Weights of a small GPT-style language model, trained from scratch on English Wikipedia: 299M tokens.
MLP neurons of a small language model. Each row is named by its layer, matrix (down: output weights) and neuron, and shows model dimensions 96-223. Each number is 128 + 24 x the weight over its row's rms, rounded and kept within 0 to 255. A neuron's up and down rows have the sign that makes its largest values positive.
Before each neuron's rows, "fires before" lists the tokens most often just after its 100 highest values on Wikipedia text that the model never trained on.

fires before: "1", "2", " |"
L10.down420 [127 131 114  93 170 140 169 109 132  96 123 129 118 134 107 163 169 184 148 132 119 114 167 101 128  94 143 122 129 134 144  94 103 124 120 118 192 187 127 112 157 169 109 157 123 121 141 152 136 159 164 149 130 165 149 131 154 100 126 135 119 124 158 148  74 144 121 125 124 128 100 141 103 170 142 112 167 101 117 136 162 155 130 139 132 123 100 122 114  98 112  99 117 120 132 137 168 160 164 150 119 102 141 136 163 103 140 133 157 131 109 147  95  97 125 102 140 125 152 152 105 171 137 172  89 120 114 140]

fires before: "2", "1"
L9.down142 [114  95 118 107 114 123 113 161 120 171 144  93 143 122 160 127 147 148  81 127 109 153 120 128 162 116 118 144 118 116 134 136 160 128 148 121 162 126 132 110 103 119 124  81 177 152 118 137 128 101 154 140 167 171 151 135 117 114 126 106 151 151 140 125 167 112 107 155 117  99 145 123  99 143 128 153 167 139 151 152 149 171 134 142 137 117 112  85 107 130 160 104 172 126 175 158 101 114 189 111 110 137 112 131 128 102 135 159 109 134 167  91 114 102 118 110 164 151 170 128 154 103 173 117 180 151 112 116]

fires before: "1", "2"
L10.down162 [116  97 131  91 105 127 138 120 157 119 148 118 110 122 104  99 152 133 150 145 167 142 131 142 128 137 111 132 144 154 174 174 124 131 164 124 138 125  98 108 132 129  99  97 135 103 151 122 119 130 117 153  97 153  91 143  87 158 108 122 124 131 136 162 160 120 147 102  98 123 174 119 122 124 111  96 126 166 148 126 174  92 109 102 149 133  80 141 115 114 101 148 121 151 137 127  69 155  78 138 139  96 148 154 122 118 169 164 103 161 119 123 131 157 172 167  93 104 130  96 107 155 104  85 119 126  90 124]

fires before: " ", "1", "2", "0", "R"
L9.down703 [136 107 125 152 171  98 106 132 100 113 134 126  95  96 132 102 120 127 121 167 124 150 161 116 107 115 121 133 133 129 189 113 120 112  92 115 134  97 190 118 122 112 130 154 145 124  91 151 151 146 125 131 138 134  40 124 128  77 106 106 111 165  96 118 117 114  89 123  92 141 102 109 139 109  74  88 121 144 158 122 119 101 140 115 108 170  85 152 129 156  88 130 163 113 134 129 121  90 115 104 111  80 122 100 146 119 151 107  95 135 142 143 137 167 118 143 108  92 155 105 114 107 125 121 149 149 107 134]

fires before: "1", "2", "0", "4", "5", "3"
L10.down60 [ 81 116  82  74 142 115 128 136 156 106  98 134  96 146 106 115 124 113 201 139 134 136 128 130  92 142 122  97 153 129  90 128 143 135 120 114 120 148 131  75 157 124 145 121 144 142 152 138 155 154 145  92 157 133 126 159 127 125 130 136 104  76 148 142 146 116 102 118 121  95 119 109 124 132 137 138 150 147 130 123 167 122 150 110 117 117 158 146 140 144 120 114 145 111 123 154 125 124 157 192 135  95 134 147  96 129 121 156 124 153 143 155 135 124 186 132  92 137 143  85 123 154 151 114  79 116 145 146]

fires before: "2", "24", "22", "ict", "23"
L10.down343 [112 123 142 117 161 104 118 106 104 142 121 131 104 108 103  91 110 146 140  92 185 153 127 105 124 108 111 137 133  94 174 116 170 111 100 147  95 116 116 101 125 117 128 155 111 133 126 129 126 121 162 140 136  64  80 146 143 148 163 129 132  96 137 135 137 135 110 117 136  95 102 109 134 142 149 177 156 108 148 136 129 124 117 159 100 110 136 133 115 118 136 162 120 121 164  81 170 141 225 186 109 122  93 121 125 117 144 116 134 112 130 124 100 111 119 188 154 143 113 143 132 138 161 134 116 131 174 131]

fires before: "2", "1"
L10.down22 [121 106 169 110  98 117 125 146 150 139 102 145 118 149 137 123 147  92 109 168  97 125 164 115 131 124  71 151  86 132 111 113 154  79 167 178 129  96 145 109  86 147 130 171 102 102 121 139 142 102 111 137  84 134  96 126 110 168 123 149 133 113 127 112 127 159 145 101 117 120 129 111 121 137 111 136 140 133 118 109 103 107 141  97  99  83 123 104 103 146  85 117 120 149 136 100  29 126 124  84 149 127 132 141 141 137 121 154 170 161 130 103 131 122 102 100  98 127 151 124 151 115 142 150 124 107  72 149]

fires before: "1", "2"
L6.down359 [126 124 143 140 117 139 109 159 148  95 150 166 107 121 124 137 175 111 143 110 128 117 128 134 145 164 126  94 104 117 130  99 127 120 128 142 101 115 122 129 106 143 151 129 125 143 167 112 153 123 118 120 155 172 138 137 134  77 124 176 166 106  93 109 120  96  92 146  91 162 125 147 127 112 124  98 152 151 154 115 143 126 135 159 140 134 157  95 117  94 110 155 146 122 137 114  98 153 162 114 181 133  83 137 140 106  91 177 120 136 130 152 140 122 144 126 113 109  99 114 130 135 118 129 139 108 130 127]

fires before: "1", "2"
L10.down403 [133 103 169 129 132 159 143 132 139 174 156  90 106 106 128 156 131 112  95 109 178 138 114 110 155 133 103 155 130 149 150 118 138 117 114 129 155 124 114  94 134 123 121 151  98 140 177 132 121 104 122 167 117 141 113 157 134 130 121 154 116 143 116 146 107 149 102 171  91 129 101 140 122 108 154 135 149 148 119 159 197 160 126 121 104 105 126 137  95 111  98 163  94 125 156 101  85 126 168 120 137 123 106 124 128  98 152 122  66 115  74 163 103 116 136 101 148 160 128 150 120 148  89 105 124 151 123 108]

fires before: " (", " | ", " (born "
L9.down631 [176 125 137  90 120  98 122 145 129 147 137 151 155 134 144  93 157 128 120 159 171 162 108 140 124 127 140 100 138 104 103 131 172 116 119 135 116 111 114 136  93 127 135  93 170  83 171  99 106 125  66 121 139 129 135 145 105 110 139 141 159 133 153 129 134  85 185 144 128 151 135 118  86 143 140 131 124 124 111 118 160 127 112 147 125 113 149 184 130 143  95 109 126 146 150 146 103 170  82 121 148 173 143 135 126 109 146 138 105 159 126 159 104 142 139 153 113 139 103  94 167 119 149 130 142 179 103 188]

fires before: "2", "\n", "ranch"
L10.down135 [116 118 157 196 152 174 130  93 110 140 129 106 149  88 145 121 128 164 122 147 137  86 100  98 110  87 158 135 160 145 133 143 165 121 132 136 132  94 134 133 128 123 133 125 108 126  58 136 112 162 173 130 103 139 160 134 116 118 144 122 114 130 133 144 134 103 142 116  83 148 169 155 148 149 126 158  82 128 130 119 121 112 107 169 140  93 137 131 118 125  92 102 120 117 141 114 139  55 214  94 136 110 134 107 175 133 128  91 134 148 103 121 160 138 151  97 151 145 129 109 115 130 129 149 120 103 139 156]

fires before: "\n", "2", " | ", " |", "5", "4"
L7.down327 [102 139 118 132 119 170 116 118 161  70 128 106 136 105  76  60 114 178 122 146 146 138 115 120 140 108 131 172 122 138 138 126 147 130 131 149 112 152 120 109 145 124 149 144 128 106 192 164 144 131 165 165 105 156 150 132  95 105 151 176 104 138 173  97 151 130 154 138  93 134 142 163 145 151 151 121 109 111 152 119 124 125 130 109 141 141 113  38 100 102 119 124 135 116 124 121 102 149 144 139 136 154 104 126 116 147 146  90 121 138 160  85 163 124 123  89 106 144 137 173 133 152 143  86  79 167 132 130]

fires before: "\n", " |", "1", "2"
L7.down615 [161 120  84 141 107 121 160 107 121  75 127 154 137  98  64 126 131 132 179 133 126 144 151 121  87 126 166 104 156 151 151 144 138 165 120 118 124 116 124 145 155 128 137 170 111 103 104 150 161 150 135 136 108 133 117 124 109 136 145 125 122 120 138 118 157 142 161 128 188 136 152 130 153 149 152 135 126 173 118 105 104 166 119 138 139 113 118  87 113 142 146 115 154 153 133 148 121 157 134 115 141 107 119 184 150 107 143 121 100 208 151  84 158  82 130 106 122 109 100 144 117 167 159 136 106 145  80 123]

fires before: " | ", ".", ",", "ances"
L7.down393 [127 123  77 126 134 140 105 140 162 148 105 129 169 138 130 132 128 131 137 121 118 138 155 153 100 129 146 118 116 127 127 131 141  93 145  85 171 140 159 126 158 134 128  68 153 100 137 117 126 131 118 117  87 136 125  79 124  85 122  67 146 142 147 164 150 166 106 157 138 119 149  97 100 138 124 126 165 163 162 132 133 119  77  91 131 146 106 136 139 103 127  94 121 170 123 152 112 142  73 134 137 201 127 105  79 120 100 113 129 124 123 156 163 115  83  94 137 104  83 141 117 131 152 131 138 134 104 121]

fires before: "\n", "\n\n"
L10.down554 [124  99 114 133 128 126 111 119 146 132 101  88 135 123 149 144 103 148  88  78 117 118  96 123 113 117 123 165  91  95 143 146 152  96 188 144 147 137 118 131 133 114 109 102 115 154 108 120 132 103 125 105 106 140 142 130 177 126 127  81 133 142 111 117  96 153 139 100 141 129 137 132 133 126 147 144  94 112 130 122 138 142 168 105 146 150 113 138 129  98 116 147 148 124 116  98 181 133  28 107 110 110 101 141 109 124 130 131 129 133 200 121 148 112  87 129 105 137 182 118 145 106  88 119 138 132 128 134]

fires before: "\n", "\n\n", "2", "0"
L9.down485 [112 109 108 103 160 126 148 140 148 119 103 170 152 106 132 123 142 119 148 118 135 165 108 100 165 144 131 145 144 119 116 113 127 138 130 132 137 132 131 125 110 128 133 129 111 115 122 146 147 167 166 153 116 130 101 109 136 135 139 109 140 133 126 110 107 107 162 126 114 138 118 138 122 129 165 142 116 117 146 124 129 125 126 152 128 128 122 102 115 116 147 138 153 111 153 126 255 176 184 130 112 115 123 151 127 146 108 119 139 153 144 146  91 153 126 142 178 104 141 129 119 113 112 131 147 122 144 105]

fires before: "2", "1"
L6.down34 [112 142 120 147 134 111 151 126 154 118 144 100 121 145 120 112 101 156 142 131 103 135 145 100 131 142 126 121 134 110 120 104  65  92 122 180  94 106 154 147 120 143 106 154 141 148 131 160 124 126 169  75 115 135 119 123 114  94 124 150 162 120 137 126 153 138 139 115 129 113 168 119 132 140 130 163 119 163 161 135 118 107 138 104 133 153 163 111  89 120 117 116 139 125 150 129 121 165 151 151 112 104 139 159 143  78 134 121 113 168 142 129 149 138 154 168 139 157  96  99 123 108 152 133 150 129 119 175]

fires before: "4", "3", "5", "2", "0", "1"
L10.down75 [142 156 101  99 147 133 148 155  85 133 136 131 114 143  98 161 118 149 123 110 137 145  93 114 120 129 153 118 141  99 162  76 121 130 172 148 119  88 128  78 148 122 133 123 103 121 122 106 112  89 200 126 167 140 123 135 146 130  94 110 138 136 147  92 174 114  89  92 120 133 164 133  94 109 142 114 122 141 138 136 140 166 123 140 143 122 129 154 121 144 156  98 107  65 107 124  89 118 129 130  76 163 147 114 151 151  81 163 159 124  88 125 162  88 142  76 152 127 107  95 141  97 128  93  93 114 154 146]

fires before: "6", "7", "8", "9"
L9.down31 [ 98 112 122 131 128  81 158 162 151 106 131 120  88 137 100 135 114 157 163 130 115 126 151 132  87 127 131 107 125 125 144 135 145 160 125  90 122 160 143 109 156 124 121 159 128 120 124  96 153 135 112 114 137  87 134 119 169 104 123 124 148 100 104 130 116 112 151  99 135 130 120 110 130 130  82 132 132 158 133 149 115 112 141 120 111  79 148 192 163 132 138 137 134 128  99 123 172 152 124 127 130 162 164 140 157 132 128 139 106 117 112 123 115  83 152 131  58 147 155 111 117 112 123 137 122 117 151 134]

fires before: "\n", "\n\n", "ated"
L3.down167 [143 116  88  97 134 151 128 109 126  95 124 115 140 121 134  95 105 112 116 131 129 140 131 149 124 147 121 168  75 112 162 101 102 126 140 144  75 137 123 159 119 142  90 171  89  93 143 104 124 126 148 135 128 147  89 150 124 128 132 121 110  81 135  55 112 113 125 116 110  96 116 108 171 144 120 163  75 119 118 146 117 132 138 172 173 140 121 140 109 110 136 134 128 169  98 152  73 133 122 137 119 153 134 120 118 117 105 136 141 134 167 126 142 106 137  59 121  93 126 171 161 114 109 135 151 132 113  76]

fires before: "2", "1", " | "
L7.down675 [114 130 103 170  86 120 123 126 113 135 130 113 135 168 162 114 131 157 118  86 146 125 111 105 100 140 148 118 146 154 166 104 126 123 123 156 133  84 148 149  76  95 121 113 131 120 172 159 147 122 144 152 134 157 114 143 156 182 128 121 170 129 114  87 131 135 129 160 156 166 115 116 110  93 136 125 103 159 118 172 167 126 158 141  93 108 127  95 114 118 134 115 184 153 118 115 124 183 158 165 108 139 100 159  80 166 123 127 139 101 109 120 151 172  96 110  75 144 145 145 100 117 111 158 127  96 119  98]

fires before: " ==", " ===", "===", " ====", " ("
L10.down514 [136  98 143 130 121 124 152 126 110 132 133 107 107  90 115 132 108 106 101  97 127 140 157 143 136 126 131  86 121 122 157 111 130 120 103 127 127 157 125 142 110 113 107 129 149 128 125 130 153  92  87 120 120 127 127 154 105 113 115 170 126 130 122 101 156 135 157 128 170 121 104  93 115 150 156 130 147 126 124 139 146 147 136 123 130  98 136  99 153 141 117 177 144 107 142 126 195 236  73 119 107 131 167 101 136 140 131 109 160 144 100 145 147 168 130 124 137 154  89 118 112  89 116 163 138 155 137 155]

fires before: "1", "2", "\n", "\n\n"
L9.down120 [105 156 146 116 128 169 146 118 123 150 111 100 132 100 147 145 109 130 115 136 143  81 125 105 139 162 139 153 138 125  73 131 162  87 135 133 128 113 123 123 135 116 154 103 151 125 128  96 138 110 152 179 144 172 106 148 125 123 137 117 125 125 134 143 108  93 140 107 126 117 128 133 110 145 149 110 132 117 108 153 119 139 168 155 108 100 134 135  93 131 106 144 134 145 143 104  55 100 244 132 100 145  62 126 115 105 155 123 153 112 135 148 103 114 141 149 165  97 114 132  83 167 144 185 126 130 121 122]

fires before: "1", " #", "2", "is"
L3.down420 [171 118 159 153 147 122 124 140 154 145 124 117  92 111  62 100  88 150 152 156 130 119 129 104 106 131 129 102 156 134 125 126 111  91 121 145 104 156  92 123 152 131  98 149 150 121  83 107 127 148 139 108 110 102 115 166 105 113 117 110 111 173  98 137 173  91 123 173 109 148 140 166 103 170 113 151 147 105 120 120 118 129 102  81 158 107  86 137 131 116 135 128 134 137 109 104 146 108 112 157 138 137 151  82 118 102 167 126 137 172 132 155  96 116 126 124  87 141 101 103  81 133 140 105 164 163 113 106]

fires before: "9", "7", "6", "0", "1"
L9.down212 [144 142 109 110 139 155  81 138 120  86 147 147 141 137 136 127 137  94 140 153 128  95 115 142  96 139 129  95 143  93  96 132 114 118 113 167 115 119 142  96  72 113 118  86 106 140 150 161 151 112 118 132 163 152 149 134 112 182 136 108 129 134 120  90 111  97 101 108 121 144 122 119  93 147 149 135 114 130 123 186 175 160 156 131 146 131 150 158 120 131 122 122  97 118 145 132  93  72 195 145 118  72 119  95 135 129 139  83 161 111 116 143 146 117 129 111 123 167 127 114 107 157 111 126 122 114 115 117]

fires before: "2", "1"
L10.down681 [108 181 116 108 127 149 118 141 173 127 109 143 160 150 152  95 134 113 145 129 128 124 136 150 115 120  99 113 110 139 113 131 142  66 101 121 124  98 122 161 136  90 159 107 106 120 145 126 148 127 123 154 163 110 123 115 110 109 108 175 154 125  96 153 136 142 133 135 167 131 110 148 117 123 184 113 111 140 125 137 196  83 128 106 131 105 127 155 153 122 101 127 118 154 165 119  71  64 191 135 138 136 146 141 115 130 123 143 127 132 144 112 158 175 119 128 100 183 114  94 122 128  98 114 114 114  50 127]

fires before: "1", "2", ","
L7.down543 [ 92 128 138 175 130 162 115 187 127 124 126 156 150 139 112 115 127 137 121 138  99 148 150 144  93  95 115 156 146 122 130  90 149 122 129 116 126 130 119 119 122 118 129 148 117 129 152 118 123 133 120  99 179 103 107 101 153 146 134 141 135 133 148 117 132  72 114  98  95 160 118  91  83 148 113 125  79 142 152 126 111 140  98 108 110 156 118  74 138 151 109 166 131 102 113 135  85 159 121 117 109 143 102 130 119 127 137 155 115 110 133 136 163 118 111 143 118 134 134  86 137 118 151 147 122 160 121  96]

fires before: "7", "6", "8", "10", "9", "4"
L10.down520 [142  91 158 125 173 126 169 142 133 138 135 107 145 131 109 103 128 132 124 113  90 136 129 136 119  93 129 136 136 112 120 136 144 129  78  92 110 169 129 152 100 158 146 111 118 134 127 123 149  80 105 131 101 150 141  91 124  71 143 112 144 114 128 125  86 110 131 120 113 142 143 157 141 138 126 116 116 127 120 164 123  95 150 123 164 131 134 142 157 107  99 137  82 126 137 111  57 103 255 129 111 161  93  79 125 113 168 137 136 133 126 128 162 156 123 127 152 159 119  70 106 158 123 107 146 131 128 119]

fires before: "2", "1"
L9.down333 [ 90 152 130 138 125 109 109 131 143 119  97 122  94 131 150 143 120 170 165 157 116 144 124 128 121 145 144 110 149 146 123 134 165 160 132  85 176 129 144 131  96 120 111 155 130 103 158 181 161 102 167 149 102 108 122 108  92  99 130 136 125 111  92 131 159 109 146 132 189 162 174 118 109 100 130 150 116 106 157 114 116 121 132 119 132 119 104 125 130  97 123 139 148 109 112 136  92  57 185 155  90 148  87 142 106 152 125 156 118 144 116 109 120 155 141 156 137 155 149 159  77 149 130 108 129 155 139 127]

fires before: "1", "\n", "2"
L5.down510 [128 109 112 151 158 128 102 111 175 107 138 115 170 148 144  75 152 135 142 140 147 134 145 132 121 120 116 124 115 131 147  91  85 133 152  94  80 141 161 130 109 109 116 145 184  96 145 154 120 141 117 154 149 146 125 186 129 104 109 126 156 152 141  86 164  84 187 148 128 125 102 134 149 152 118  92 105 174 111 138 128 123 101 175 141 124 118 130 121 162 109 127 126 118 191 132 104 142 142  95 124 105 144 168 124 118 144 104 162  93 148 134 140 123 116 115 124 102 144 139 131 125 119 126 115 148 133 108]

fires before: "\n", "\n\n"
L9.down453 [ 97 124 121 103 184 131 159 152 140 106 104 149  87 164 109  91 102 126  90 116  98 147 142 177 123 172  89 146 135 142 120 118 129 158 124 130 169 121 112 123 154 118 172 160 119 118 128 130 139 153 101 115 120 128 132 134 125 140 131 141 135 113 161 144 124 144 121 152  54 105 155 148 130 120 122  92 135 147 114 128 139 158 110 136 133 111 117 127 114  92 135 123 106 177 152 145 195 230  12 132 152 103 129  75 131 140 141 127 135 101  93 124 108 133 142  98 136 136 141 108 145 159 137 134 152 128 103  87]

fires before: "4", "3", "7", "5", "1", "6"
L10.down109 [135 120 113 159 135 150  94 118 125 107 155 113 105 146 159 118 127 153 157 113 195 115 110 164 145 124 125 139 134  91 143 134 132 137 122 156 142 103 144 120 138 147 159 134 108 104 188 112  96 100  79 148 117 150 156 123 122 138  98 131 152 114 125  82 117  95 156 152 131 123 148 145 135 140 149 110 106 145 144 192 146 124 141 141 109 119 119 107  97 150 115 106 132  97 106 151  72  56  89 134 133 139 123 122 133 131  97 158 158 172 139 138 142 136 123 148 195 104 137 141 139 110 171  98 113 116 119 130]

fires before: "1", " "
L10.down619 [ 99 151 168  80 111 145 112 116 124 113 154 127 140 111 135 135 131 114 130 152 136  97 141 161 120 161  93  80 135 115 129  89 101 138 111 113 150 159 151 140 146 100 140 149 148 102 123 109 114 177 151 110 136 162 100  97 136 140 148 152 147 111 152 136 108 131 140 105 121  50 101 137 153 146 146 154 149 175 140 156 144  93 132 110 173 145 125 145 141 141 128 151 106 145 114 134   0 140  71  85 147 107 149 148  91 161 120 136 148 130 133 145  90 101 150 131 147 110 109 167 155 140  88  98 143 132 115 129]

fires before: "2", "1", "24", "3"
L9.down250 [116 135 128 131 152 146  88 162 108 110 153 106 105 104 150 131 165 162 123 131 136 149 112 156 123 110  67 111 128 146 174 117 160 109 126 118  72 131 156 125 108 149 134 132 118 141 102 138 131 157 136 128 113 105 117 143 116 103 157 109 115 118 142 165 162 132 132 122 123 120 168 115 131 130 130 161  94 146 124 148 148 137 114 135 156 143 108  79 135 106 114 116 182 162 137 109 107  78 152 131 166 125 152 115 106 121 127 145 132 115 163 105 102 120 167 153 117 146  71 117 158  96 155 173 167 202 125 114]

fires before: " |", "\n", "\n\n", "."
L10.down134 [134 141 148  74  90 113 140 107 112 133 157 157 142 143 118 119 135 113 156 121 136 134 180 134 151  97 140 144 128  75 128  94 154 158 148 128 145 133  90 131 113 118 143 103 108 102 167 100 156 111 127  89 146 116 117 116 146 100 151 120 127 112 138  95 132 130 120 122 141 146 111 109  97 148 154 147 166 126 133  86 149  73 136 165 131 137 146 136 159 144 147 177 138 110 104 120 107  91 181 121 141 108 110 120 132 190 140  90 100 115 119 126 105 145 108  88 142 103 114 108 171  95 147  33 144 101 116 103]

fires before: "\n", "\n\n"
L9.down286 [107 151 127 106 120 139 140 126 126 144 124 146 113 111 130 126 135 146  64 146 129 151 131 138 134 150 108 133 109 123 123 128 100 121 128 148  94 121 113 127 118 137 168 113 115 123 142 120 127 131 146 106 146 119 128 141 130 144 139 124 126 110 117 134 114 144 116 129  42 127 145 112 145 107 133 160 110 158 133 138 139 137 141 149 148 141 139 130 135 110 125 118 135 136 151 125 254 255   4 139 182 137 125 141 115 119 145 103 119 134 124 113 130 166 138 132 143 141 136 129 121 118 136 129 142 119 141 106]

fires before: "\n", " and", " (born ", ".", " of", " who"
L9.down635 [116 116 157 140 157 144 139 105 102 129 129 111 130 120 106 174  85 148 137 138 100 127 145 144 140 146 145 106 155 142 137 123 108  99 164 112 112 115 128 105 101  94 115  91 185 161 113 145 102 136 118 138 130 136 156 102 135 113 138 146 119  80 163 123 111 127 127 166 155 116 126 146 115 158 115 111 109 143 201 104 141 116 109 113 154 101 109 118 153 117 132 155 116 139 157 109 172 158 113 125 140 103  91 159 122 126 159 120 136  80 135  75 133 123  90 140 106 149 124 102 112 116  93 113 154 112 134 140]

fires before: "8", "7", "76", "77", "6", "850"
L10.down304 [ 93 145 102 150 131 127 134 143 129 137 132 143  97 114 110 107 147 100 142 117 111 105 129 121 121  98 169 122 150 167  90 126 121 124  99 113 105 137 147  89 141 129 115 101 123 134 121 133 145 155 130 160 110  89 158 141 129 142 119 134 143 136 152 117 119  99 151 119 127 144 141 130 110 121 170 102 119 104 142 123 130 115 120 121 153 104 149 151 102 141 139 106 169 121 109 132  58 136 130 142 119 156 159 124  87 130 120 111 128 108 162 138 126  44 101 132 143 137  93 107 137 159 107 144 112 120 150  83]

fires before: "0", "1"
L10.down173 [136 157 104 183 142 124 116 135 129 118 141 129 122 104 141 124 122 138 121 128 166 107 110 110 151 117 136 158 139 139 120 138 141 130 127 136 121 148 111 132 137 124 109 124 118 125 133 133 142 109 129 102 132 168 105 124 129 108 120 148 129 114 144 136 116 159 131 137 149 114 140 133 147 147 100 128 147 139 141 159 146 120 128 119 143 103 136 144 123 148 130 107 124 141 145 133   0   0 255 141 121  96 135 125 120 119  71 148 138 147 127 131 124 149 134 136 105  84 128 125 132 145 134 135 111 139 112 134]

fires before: ":", "a", "."
L9.down184 [115  98 134 116 136 139 134 130 145 141 148 113 152 151 127 106 147 102 135  83  78  97 147 130 150 108 143 135 162 142  82 168 163 111 164 109 129 162 125 120 127 174 110 114 183 165 154 113 142 103  91 109 118 146 181 144  89 140 120 107 141 116 125 139 114 102  77 105  99 168 121 109 124 111 162 106 162 116 104 114 139 157 120 144 123  91  93  96 132 116  74 150 138 123 155 116  88  68 107 139 123 130 127 100 132  75 148 116 148 125 120  93  97  93 120 138 137  79 129 139 114 104 156  90 134 108 114 121]

fires before: "1", "2", "\n", "ia", "\n\n"
L10.down413 [138 120 110 138 158 115 136 145 101 119 116 130 180 136 121 142 136 107 139 141 148 135 123 122 104 136 124 126 122 131 129  82 154  98 138 123 110 142 123 127 140 149  94 144 115 130 134 115 132 161 147 136 106 137 113 114 148 144 100 104 173 146 154 145  71 145 148 119 134 132  99 131 137 121 160 107 135 146 109 150  94 127 114 181 106 137 129 113 106 123 176 125 161 166 140 104 131 114 153 118 141 106 111 173 165 163 134 127 154 102 136  92 135 155 113 170 104 101 109  88 132 108 164 167 121 142 105 147]

fires before: "1", "2"
L5.down490 [138 101 125 131 121 157 124 126 155 128 128  71 118 136 117  81 163 119 158 105 125 135 107 135 135 158 115 141 119 153 103 127 100 157 110 122  97 103 158 125 147 139 157 107 129 160 112 136  78 109 111 118  93 127 150 156 174 135  94 120  86 131 166 138 125  84 112 140 126 101 128 156 116 171 114 118 154 146 106 134  82  91 122 111 161 159  92 118 157 140  93 141 133 111 160 126  87 144 157 160  78 156 106 155 118 120  94 118 133 130 113  89 122 113 111 175 130 129 170 105 153  99 179  94 135 127 125  97]

fires before: "0", "1", "2", "3", "6"
L10.down598 [141 163 166 136 146  67 105 154 113 115 150 124  85 142 119 104 110 153 165 136 152 165 135 141 131 140  95 125 157 107 124 128 121 156 132 168 166  82 100 135 141 145 139 109 138 127 126 162  84 154 148  92 122 161 152 130  93  49 153 144 113 118 156 116  87 157  83 103 150 142 140 107 111 114  75 118 170 105 172 136 132 149 150 118 103 113 105 133 137 125 132 101 136 116 130 111 126 113 164 161 119 129 146 134 110  51  85 134 127 132 133 136  91  91 141 117 146 110  76 109 127 131 108 143 113 119 129 117]

fires before: "0", "2", "1", "3", "4", "5"
L10.down141 [119 152 118  94 116 136 155 153 138 127 155 181 103 154 116  98 161  95 131 172 111 141  98 128 160 109 115 138 121 128 141 167  85 114  94 129  57 134 143 105 122 139 121 113 167 116 173 111 122 120 141 125 124 167 160 122 139 148 135 155 126  85  95 128 140 106 121 126 140 138 113 131 123 143  97  87 175 141 151 111 106 138 126 145  92 135 137 121 150  98 126 146 119 136 110 143 134 126 137 133 192 152 159 144 104 156  90 145 148 110  78 109 142 142 109 112  98 100 215 106 109  90 120 137 150 131 124 106]

fires before: "2", "1", "0", "3", "4", "5"
L10.down250 [156 138 115 148 101 114 125 141  79 123 151 139 133 119  96 143 127 115 104 155 154 137 121 108 135 113 150 150 153 171 139  87 155 151 112 120  89 120 139 112 110 113 185  97 137 126 192 122 116 166 103 146 110 137 122 116  86 122 117 144 107 110 122 112 124 173 105 139 159  80 136 115 117 134  72 149 141 134 147 150 118 129 153 127  78 144 135 134  98 133 150 125 102 118 120 130   8  93 225 137 121 132 119 130 116 141 117 115 154 120 137 127 114 173 128 122 118 103 136 106  96 164 162 173 123 112 132 146]

fires before: "2", "1"
L7.down172 [148 128 104 153  89  79 128 105 118 121 158 109 173 127 154 131 152 130 134 143 141 138 155  92 129 149 139 133 138 122 153 141 158 100 100 102 127 124 143 156 112 113 127 125 142 106 135 126 110 158 126 108 131 137 152 135 144 112 159  96 122 106 117 107 123 143 194  98 148 115 158  65 149 144 124 159 142 182 156  89 114 133 131 157  88 128 116 128 135 120 139 163 138 146 126 133 141 121 180 172 119 101 161 103 133 129 157 146 137 159 119 117 143 172  84 165 138  94 134 104 137 170 139 138 138 137 125 155]

fires before: "."
L9.down324 [ 90 125 120 132 130 110 165 122 138 131  96 191 175  94 122 113  88 148 120 107 115 156 146 156 154  84 145 151 127 105  93 132 144 109 171 129 136 113 121 142 125 106 106 143 136 141  90 125 121 107 104 142 141 108 122 111 160 129 143 139 120 153 138 128  95 137 126 124 116 147 101  99 164 151 159 138 143 114 122 126 153 134 146 150 161  95  86 141 118 106 147 115 104 144 166 110 225 126 144 122 133 117 137 137 116  96 111 119 121 141  75 119  65 121 134 107 144 121 119 135  96  95 140 137 169 104 182 115]